MLP neurons of a small language model. Each row is named by its layer, matrix (gate and up: input weights; down: output weights) and neuron, and shows model dimensions 128-255. Each number is 500 + 25 x the weight over its row's rms, rounded and kept within 0 to 999. Numbers have three digits each. A neuron's up and down rows have the sign that makes its largest values positive.
After each neuron's rows, "fires before" lists the tokens most often just after its 100 highest values on Wikipedia text that the model never trained on. A number after a token or word is its count.

L7.gate124:480468526470501475521473495481506513469452516485478490493529503446496485481487498487537471486495489498528495519521513504507513492534523496542563526496502478456484474500497484498480490500504514452511498496458501528510499438445501483519522495539496503518525467464490524502540526548448502469506502492517529465447496522470515511500514443519473484511497479468511486475453505499537467544506
L7.up124:493512511525475502476539495490503494518500459511497532504484448514512487524513467440501495497445541473474507543525494474500561512468471463412475498496503471478465505493496497511505531505502464498480501495456464459483539487494522484508462477552489495483481465497522505514498502522541515483509520521492505492503466457537444507482450498474495467484522517513495474473525477487508507467508
L7.down124:501455568506466480449454479452542549513540499478477516496488464463535485479496524487499521500438495510450458490535505524502459504544518449535486510509509471489491534484483470510525478476477494528491509494484521478494501510510515490542490512526506500536509466462532461489479517511476529505472510488482543514526481477474475531498461453465491526502529522531547478506514494518497433500483
fires before: "\n" 41, "I" 4, "S" 4, "American" 4

L8.gate224:470517527511510475513504530480519514506490510518514512473518522451516490460518470534455505490468464482493514514565533486501507498494492509483506491493493444512499486506501470522458515514495501544491523505506450534487522519449486445493525572503501503591541515479521493494488462489507497475468486515502489519476509519482518552513478470471489497518535531500487469554477517524488456542525
L8.up224:469496508481508494462470491432514444476507476535542509447482486494513466499471465490533467531542484489516485486532498410481520525506457509477540492523515542492524490484465509490494487497513484483496491509518522449482486503480557479467512488509517467567504484503490472547470494461510472545525496510518497508506511521516508546491502485502533480486463474442500523495533487528480498474514
L8.down224:483450516518541465483466496490494446491488535520493525503511451503503488501475492516527449471531451496507474449492476463523517552465484498519539486502522486494502509482478485514538454529469526529469472531538525508490495467465507474458511514510500546522462451479474477489479490486523478518514534481482517494443522501537507491480527481534535512490502482448538507504542495532488497465528
fires before: "\n" 50, "ar" 6, "us" 4, "-" 4

L6.gate200:482510517536462499493477485518495488512531515484502497555513494514523538514500524520536447484499517523534507492523494513470540504508486515573511516520560454502517520519490541524514538518505539544521442498476532562534496521535490507508549516492532531479500479505474454476564476530459508525530470518522505500508495498486516494499511512518475468490509522501498546458524510485510496514460
L6.up200:521481476469518491464547471450477507493493520507487546485538474484509473510453518523514469493553530501460526521509503484513554484533474527494529462470492502470503524541485484512515476514488504525520486503479466523532503498500477508530544514519502518494497511485524492472462503517482500518478531488519507526523463498505523491548462511530516499524523536523538480507482489518522469512441
L6.down200:509493532499487491509500465505497486486481528484492545558512468515487501535499460501536535516494480445540487526505502501491497472506490495562527481525522469488535500496485542475546543502473489495531515498455477539511512553518509469528494487419573508521516479516481498466478510508490466496522490486480481545521503482459516480527534510471503536529488483523504498460526493473505502513505
fires before: " |" 51, "." 9, "on" 4

L6.gate182:583466497545512495494520522509488536525546523488461515551453489463504494492485487540542472536551451467482478526487516518542472512474488482519488485455553503492519507535468488543502525493548470500471529536463480476526496491505536482529514499546476469518485500495479506534491527513523485508515466479471506526467490488537502497472482546504498537500486542487551535569511484541535516515490
L6.up182:487444546465495516465492503505464528527472457490506505471494497483519490507465512531539475476478503526506498493490451482509477502525527556537475525481512489478496547489482485533472500518499519552494549557509511463494456530529491496528514499545494527496500456521499531471514510513529469494440501484484498521491477513486551515514498513470531514526493514518458550522514480543477504549492
L6.down182:527490458513495497509501528478547526497519505536474483513518501492506513483485459458506467521474512503464466502476522469524488535476489501511557449516510475495533491561437505503531474461510503461498481501507470444507491456526528515481531522505522508524458480439549502481532500519542508512491534513472498515500499482493503520514455521549508513508507501463523475520484512510526509507530
fires before: "\n" 80

L8.gate493:515504491480526498499506540496539489505550526499496529468509549508513504501541513480450519497517464481553519500471528510536484488527503552464525510446490493450488463507468529500493472489522495515475498505543499498540497465504522467506514506480492504482467463489490483529526481505549486510481511516468496501505505484508528447505492486457469517548511493470484531482491505504523470447508
L8.up493:468498460544528476497489450537490502498502536487474482490502518491511532526517477504517510496531482473520556503495481499506535472473517455593503502482528491503531510565489508503476471537520492511509511493463510546543528509528499482475459530538484483535495488481512507491483480482476477508436511485500490550509524497537475492514474488520477488497487520509513517510530501502483510493512
L8.down493:492496496512488446486490457526478503496503467543497490507569541489528486481537494439527539515522486497472507503466503541510503493549496464497467484507553502480469498511495498503497483473501467527532524483464462485482494466520459518498503511487504496512500538533521479473497495490526502548492524500518550475488458529504513483525461470489496491504523462522458528507437478490520513525509
fires before: " to" 22, " |" 17, "." 6, " and" 5, ";" 5, "," 4

L2.gate213:490490472499485482482479514452496532492469488478519469503506485518507504510523516491510485502509515486550505476514522506495522456494475533529486503479518493520539493478457492495483496484508469526478542497499468546483505502519492530526527511521488553510509484470516523450479447479464522510496492522524495473513480471501466465408492498516499460510477510497474520486485480491557503501485
L2.up213:512510509520505528459489514452518509504457472525514513514513478507552515523520494513494482506519466515494491510479533538474503534496487546462478516486468487513546555542497521493477567484530517459485511487467494526525510494521505489484488517502525493474517491509501518509502502478483486485512469482497490487464481484498509461507457475470502485470520517501533524521491488490504481480479
L2.down213:493491454502546492467484474535522504523482500514474537515532505476560510508482492545474534503490445479481499498495540522488509523544470581502500529484504534480533518515476488480534533475547474459484497507515517478559527470486520466503509502513503511502486501453503460513483523484517474534489469501491493503455491531506519484516452452483522494502485508529490487537492510525467548460504
fires before: "\n" 76, " |" 4

L8.gate38:505499524530467494518503536495477524517469558479475490519491499457549525531543527539525506481506523469502523528500535525504542519498461523499488526518510512501482526532529482512515466519500486460518496487487506509531481528587499456500528485524497521479481500535508487519499494472493466539522474498468490544523489523522490499510509495509506465521489471553487481480537521469537518507508
L8.up38:452527499538500498487547468481476498516509503475520474487543516446492517506507506541524462507477500543555552482463498492507500517505512502521497522522509528499501494428492494484492485485466476491492468469492543497462482494509494482528505539546519529503508528490525467484536489491419507520513504486544539494508476491465495515519518524523514502515550488478537523464486539530497482489512
L8.down38:514514468497490529506505494503518542512507532492509502504504463488462490498538527475490487528468481464497472510498536498450553532516486534500472476528512530562497519516486482497496455510541505509473470516481526522534477512490524537505539515491472510458528526487513483495563509489489492496464526506516480489535469541465513464540483542513509492519503441493452546483545508512518491501543
fires before: " |" 52, ";" 6, "'," 4, "'" 4

L9.gate335:480540494502466511478547509500500476494531511510508509506529493498507516480475464506533519484524453555476472516488465517463537486477485495543506527496511471563524500475467499493486471499510506534512508509493479508536512478539508496515529546467478522492484529509492479492531516548477522471474514508515505458535494515439461488493546515495516494525490546463469500437516469528542486540486
L9.up335:474486458515510497526494496497506514504507478454470447492499498474490530481517505470501509525477489507490515523494516465498507506506511559505513515496509508475487519547495483512511524509526470534480485541515548520493470529508519485505498480489497519516461459483509461498495482479480479500480546486519527486503493484483513497528499484524514463535486496527484509570515511561462486475502
L9.down335:471513489511478474515515555539512509483499448507472503567522494466497482494505481464492500505496483521535497495491494494547477545519515487492499476501526491514507533492514463497480510503498436549525471488541514496491469513509527512513493500504500475503459491489485491496518479422485518461520522516497490490528532504505495414468529483501492527510486544498509562502515499530555521483515
fires before: "'," 30, "'" 28, " |" 6, ";" 5, " appear" 4

L7.gate418:481517517519504504502476516513489510492463535471475470508480459499485507486513555485528506451467508532493495502471471514479559510519502505473514511476487517469516539521493453489523543462553436515505461525499509514518514512523463529479534514495534478492500510458476518512487533489559508485502474537518535491508491509482465488500497492474475512476528535471480513474507511562544511539519
L7.up418:528523510552501518506549482494521494516517524508518475488514512488489476500436512492438462475499504495521490529491500533497517496457520504514482533505529439533508487496506513535492478506486490512476498528533534517494508495505504463423513481478503491486484506554507437481501457501474493540520493494456523508501490473479527497466500543518519500535474506507488481494538544485518476459472
L7.down418:480517544538505503494537511478498548499507520508472482537524492497495490521521507482495467493475522506515499531483525487512487530459492509553468454500531504495535509489506498512543478501540525501541499518504512516493480527550495504460521507497491513465512513499523451504531529485481493459510493487485499455485498512537505480514555522540485522474482497523507517481488489429488516517557
fires before: " |" 36, ";" 14, ".9" 4

L6.gate79:533494480554517488510498472496465514481489491527473511466498500476522447527558490528496528474502519508492457514477459472512470484506540511512490498456537525483530480507485477511496516489487479482499517476521496511519469488477480509523514547520533524494484505492563516498485453485443506497504467529498499491504463488471454497493488495512497469502524498539485554526505517520455505494492
L6.up79:502487521525459519494498485462518538483475474530514483410539532465538534534531485511507486503486491515521495452480504488513510474494510491454501455473516528446496449491454474472491527505512476512470528511473467488502463519485515500519513499509466519524505450515546545514498482511540496495514519527487522511459465523510469489479525488548479533495483535519549493538486534510464499463505
L6.down79:554490474494480510498490520472488511489529461511515513525499478501556516519423465482533480519451490544504516500487496521521503518480517482490478485487516457509506513521517524498480515488491552484500524511507486456441484500501489487481479477533467483533490541478512517479528485488523460489471480466524529501526516435484503486510482500519535456485469500487501481544518496528472509509516
fires before: "\n" 100

L2.gate212:494509524452502520489496528524512504511491489535492494490488496507467493495435469479499497528470491432532526494520480508525436486521502458493520493473487513512521515490521484523523488472443484480533512452512485534495483485508513496507495501490467482508453467527503496504473478482465474520486508533500510522486495449502453481489521555521467482490484519477498505509487506487476481495490
L2.up212:507520502490527494513549495467526469504473486488506531504462490521492455512476500483465504496478475453482490449470491500474490489501473493518537481482510493537493484496486511525510531506489456506527517488485484467523502542553509531498498499469499489489511482475549503510408517504535538505506487514506512482512473506462521501471538492523537513514505494505479525506522507426500512482509
L2.down212:505504496507479472527490478477521477483464516511533469492479493458513532506498519513525501536518482523487509507462498489484448495514523544532579478464521511499467481534488483543540462537508512468486448488494481505513509516525512498440505463504514481501466470474510488526457515464542551482525458515524508508499488442474526506478509455524516469489499473536446492557519508475501494464499
fires before: "\n" 85

L8.gate699:542471541491487505506499561492465512528540485505474523567483534525498486461490437505492482485486490502522486507484474480477481511478527497506487512446567475470524533496469447501477508523495515493522516502522473543520468477487487503474456516507498478516469503490509539499492513512510509480467486526504500511462435524491519512520526527501453511510483535524477508513485475504474482467539
L8.up699:527502519497475491520490509472408494506469489457526471515504508531505502488519488518533482460496500464514509547518481496533503478493524472504506444472498487517487513519512506498506500495497506481507524477526454471511522472501510483503511521488469509520535457481500503544497524471489477473497513534498531519497463515476498508509520517484556520545501527455478488515515516492505529489505
L8.down699:518478522497484490512502507506525500508552522523484550534472517490477523545476505520487503489524490483490443491482477520485541517497521470487527465466557508456516506510452479537482511543464453500496506516459540525505442463467558530479471519491526504525507500489517482517474540473507482494481504470522500483446453507538497488557442508486478510465461490499518551503462470516488476514520
fires before: "\n" 60, " " 15

L8.gate309:493481514467445504515519550478552459476477480507510520502459472550469477503508535515552492468495485476542483498516501450496498483524433482506527517490529475506532511522489448502486528470488468455537509587519473508520456511490475518513492484460492504482509522507537520531499497506491477495514516472500476521462481546510498494491524489495487474520500471453494440517496498479482502521482
L8.up309:474458528525472504523501524474541530486493501509515531497463474474521450525482481486466514478538491504460473516535493488495482504489485507502474475461504516500476498497447512499470471500489500472505523533472482474512492494524490502540487440478462520501525459500496485545501456499540529526549483515486501488527494517493488553534494515498450483465523506532493453476479505507510474546494
L8.down309:483529467495443515482482486490502502482518494517450519512529495536514438509490506481496492517521503458540517519478507479551514512506565478562488455521523503506480518515509458529518492441513505500487503511510509507479497496479468498494480492493450526534487492463486484508488456513551504463519531492488526497498534482496502471501523488502513445520491533527475460574530490470495495514507
fires before: "\n" 59, "-" 4

L2.gate113:483514503461508512486488502505447520431474547516499480488519501522453516492476479451513550469474498474542504472517498481473541508489494534532490538512510490487482523518505492495503495514477518462494508512529479484498539485466491528476503472503485543507490513488441519481489530471552488522508464504462488463512463479492482506508529471546513497503536508531485485534561494527510475525533
L2.up113:526528507445545481474539491526454516466483537546487474498546527530473502523510490471526513487514470477500503457484502510495576537495510531560492497527523503519516534492495475472469483504498466461528512490501488489499523496501464538476527464485475538483485494475473507474475529489544508536515456494440494505517495482517497522490509517539470499503508484522460503510571519532511480476521
L2.down113:483500460483513485499488470483462500463505517546473459468493495567494485538473502514494511457472496532510503493521509521526532526474516537534501479480485527490490519512492484503497492465509477483489469495519466502527508479519527501488512470495494544514439478470505487504468506509566487510517443509499517495498508463494517543538486520518490518472516498513481440542561504516542489487507
fires before: "\n" 64, " |" 4, "ition" 4

L2.gate539:500501499511541503506481482508466475482491527481528508480511515519492506529502474513523456549475466477531474522496540513481501516504491519490512497503493528516476513499511475499455473511511485471470466476504514521554490502559499489498494542450516498553464467528438533484490486514486489483484531532500526503515529510491497516503519481556522502517490508536501480543531519500512489516498
L2.up539:521511484537475488504476492475480461546543479478495485472454476474496494522504505534510494497456536468469489513518500476509501510515567514514506465482469522517464492500523489527500508509491468498473468548502496535504533516530529482528535467496461525490452492507473503515533518524558476506570451438485497465485516475468504548478493501500502504460485536487509490488473551489467526515508
L2.down539:515519491521522477540463469507512471503479505475494499538507539515526544463537500529503480522478458499503499497522479475512472526548518517470492531490480524505494521522496491482465500482451496502505494502513529513508462545523537489535524500490500519569474500502532552505490508488483497527521501496471522528505504494499475503481488497520515479510507507518516504546458475491428505511496
fires before: "8)" 13, "5)" 12, "9)" 12, "3)" 9, "9" 6, "2)" 6